config.toml
n_head = 2
d_mlp = 512
init_std_qkv = 0.042
init_std_down = 0.0047
doc_mask = false
dataset = "wikipedia_en"
MLP neurons of a small language model. Each row is named by its layer, matrix (gate and up: input weights; down: output weights) and neuron, and shows model dimensions 96-191. Each number is 500 + 25 x the weight over its row's rms, rounded and kept within 0 to 999. Numbers have three digits each. A neuron's up and down rows have the sign that makes its largest values positive.
After each neuron's rows, "fires after" lists the tokens most often just before its 100 highest values on Wikipedia text that the model never trained on; "fires before" lists the tokens most often just after its 100 highest values on Wikipedia text that the model never trained on.

L9.gate426:510483483489462465442511528490469444471496512466483507539469473470498491523507509500518474495495503528501512453479500493509512458468545495533508487496491496465497498494465528454484465514520496554539497499529476506529492471497548491472462503497478482489490511467519531473502452479493496526
L9.up426:529532466497506477532474495507501498476499519526474500504518503498500450525501497506483524481558498517522536493458461541493480498484542491513482474514482467487540530488464531486494487473527494526495497541491507535482505464507553468482514475485507545497467475515455473480554506571522469486
L9.down426:501505497457491494494498478463476492538459515546480517495464550464517503487531497491475496534496506452493497511519474462477503492480527520489480523514503489516509521510542457466491538513492500492531488493534464486510511498465531479486466476456505518440535474517486491515494499489486525469
fires after: ".", ")."
fires before: "\n"

L11.gate510:519491525463459458486513505527515496502501501483516481547522475503486490558502482464485518533498494518495534531465496513504516523509474541518485479511488488496535472538494499504501510508517473503476490476537525496511493478520528505490450484494489484496507525530494500545498475454514492504
L11.up510:494518478486512488496509451550541519519484527544523524492496481489521518490489499524519504500492510520471504488490506475481553486505504509470459533533500483472504524499482480484503469504473527481492469483481502483426539452501478529503491450478488485512475551512505534499489497506496458526
L11.down510:558525497500474445528535476479547500480484519497511549519448453465512502505509520488496490507488529512488490524502498506528536489514515479462513509540526517469504495456510508489503499502492536484521496487476541486476523493473491516533511498492521521531498527507520532493470495498487450541
fires after: " J", " j", " h", " M", " H", " com"
fires before: ".", "ey", "or", "al", "c", "d"

L6.gate275:459501515508510486517532480477486483439496480495506483517514474524506519514480491503545525515506528494485533471457535501530519478463472512477516499471531488465514475522574523593455506501459514502510472461511497457536511493487497500508508479520500467499505484494530523517494529519528494499
L6.up275:456468494512481515522539519486490528507492512508503502492507457506532483513488516427543497499474499520536512493540494481506544502486471521513542523492520489466551509523494554475493515482465487482457505482461505513435478527546547542480508496542510442520525478531471473537499501525489488470
L6.down275:497511473506485524511493504465475502507489511480474526452530455482510476543496516507490519450531525523555477519500423519494495477531509527484496507492492525473481526493507524484480507485493511535492534502475519549487504530509507527504483532479527492521528490495496511493542543509536469517
fires after: " 1", " 0", " 2", "r", "us", " 6"
fires before: "0", "1", "3", "2", " list", "4"

L11.gate217:499486517515518481523521468489539523536455459474459482494502498528540460481480467492511526538485492501501513510488503548514541499494494488539475488493512453526499508508517460543517474501510507492495522483505529513508517513475469454510509486448527511487506475541528558471454484474466527500
L11.up217:477495475485498542487561499532520463550480489505505529499494525500517492520483505505525529510514518517522492506488481536466487504514486503516511494517496504524501488505496494518445507515511468519533500478501545478464492509457424531456498535476504515488521452502508530452488499519481514440
L11.down217:466495483474520527496489485528484515490528489480483519461515544496493471536561485497492521511485550510471503500487441492487467516453536474520526502474529491503536468525519502507507469514484513493540500496500505460505493479507510465455539495487533529495469482479503541495483509530538522527
fires after: "|", "\n", " October"
fires before: " |", "."

L11.gate22:527476533526503501545521462510473555497518472486521479531496498486465486512506487509533464501501487495513540470491524548462523526446515516499433523531484489527473500505500535495459472472506500475524514491502557542529522475480505488543489473464498541485497490528514493516537557510495518532
L11.up22:490499504466494515476469485511508517509494520495448548504500482475497509520487479524480498455486509506546566522513493481524513468459515483520526521502459502478508523469531493498504506458499538524546473551458469525499483513510499476475509495536493526441536437470517529491509524469567487487
L11.down22:488463536489479517520507478489551531459503470520540443507502456468494516520460532470545467492514454498530463470501523519496477468496478512510486509546483502506514484525524505521506527480509510496532484492514486530563484479492476533511467508478458475504493514501528474551490535499488499473
fires after: "\n", "-"
fires before: "==", "=", "A", "S", "P"

L4.gate433:489503488470528492481498496525500503495438523471521487467546490532482492477534510496509493460509486524468468479476498490523451446481522518466478493479472469483485492518471496476528482487475505509545511490515496527529480454477518508495465521495479468477468524553561508499493519485502512522
L4.up433:460479475505488514519502506468453517492488524496501545526462447459516491489531477507503496455530496474517484514482462519487466510530484527569469482519488483496523509497476504500502497554497516529483535534556497501481488500468480499474509478502457456479517513491493443528501474513514500475
L4.down433:494508493517490474511477493459504490491498520480496498478477467546475476493513514474545503518561470466500509525503468522488504512474496481574490498457532534518496469527503500544481490515540547485480518518549466505522500502475538476468489487509525506482537497499482480488498484504513491511
fires after: " work", " mov", "oc", " tra", " w", " com"
fires before: " to", "ed", " on", "ing"

L9.gate121:504501497512482487521551487496467462496477473507536484536507547512521498481546454483555446505497521506473514463490506506490524524505490470549438451478529479451471480497491515509468498475478502538501491488515544533500537487492500525534472487485485431507516465528515499540509509499516548470
L9.up121:495490523462543495482547503546547510503499465508476473469512465458494495464514485544534480466521506497493467450463527552531515518481468494480476536512480491492511500524527480483476467513484522508540536489498498510512500505489487518495551494529501504512559501480501468508516499543533503515
L9.down121:522476485495523485526512505504508507475489540476502503500544519479484534482513514528501482442455504472512527512501516508552529496525477469508553522465446443469492487513485505477491507525530506516454500526519499533493480514468507505481536489483512508507481460495488524502514512528466518525
fires after: " mov", " G", " g", " ", " c", " w"
fires before: " to", " |", " on", " a", "R"

L3.gate129:478521516476464550498489541480522522472469469473514477507491502513478533522487438505472534531474493487545528524456506503511530471502473493494481496489524471541557515502501487489549515497472472509563483481468442503468502510480497539454520517487480484496508534508527520473495522461523488531
L3.up129:495516505483469472535492468519512463521547500488464502490524490490522485501521555492541476538520516565527529466489480500457502501516498468509524498495450523479505510441492484493523511439502512563490523522516529475465526479499477488512475511492532487481523511531530490486510513510481503496
L3.down129:466488542542506517503452479455477507496511483522472499492504520494513514487492505477526504479491490508496484493502501548479484497521502483477522467535513511496529508489497492538533512512516522479506501502501492471500479450509528515517523542456491501523500504492477522477517556472493499507
fires after: " c", "om", " st", "ret", " ob"
fires before: "ure", "ural", "ive", "ives", "s"

L11.gate364:509496509510524503545497437532514488502508468551485513505439429514511489490502512487466492519505472480499482455484508524485536486505464474504492448494518524491488499531537520513506478508479477482488490478522536524486463466482493476534493459518474496452463511522530515515465499462503474491
L11.up364:479465520512493499479532456512447509532502487516505485520489532522484489483492519541518535514467479487547508514514491514474488501497540484503552510493499517507506493465537507527500488454507489545530470506490522492518502489558477511509528508512509511483460434497536485466515506489483494498
L11.down364:453503516545533523451513503531500543491525461535498466476505539498502515495489472542495467481487495490513505503470488499519469467477493479501526486519495540528510496514513449516509500505467488502502478455515529501536537498498541503461493501492523504524507493531503534502505529474488499485
fires after: "|", "\n", "os", "iss"
fires before: " |", ".", "i", "ow"

L11.gate131:513481542513498494477484560514518503510491470540482508517476521508500477480505458540489502530487510528538505506493512572508481463521485454513534507475510434481480501511508472521461481474491483486502520484520513494538491499463507495519487518511489547463515481461508487479528498525476507486
L11.up131:485510468494502511493470502464481516516522455491486505554478505486510465507437455505512494513519492521521501484490497515505512520464495513488467501478503480495446524498532503516507480492561473518462468481534469452511482527503488493497502488473551487501516473493512523486507522426472525506
L11.down131:481460498484479526527492492520456512520486501469532479487506486504514470522510503504543542532500507475466530500498547495546501479532469557452463507516465530496475497530550521474546528536518516515508515516472469466504489492513524518485526520510505512469482490462488544511509507511526502475
fires after: "|", " d", "ing", "(", "-", " z"
fires before: " |", ":", ".", "ed", ")"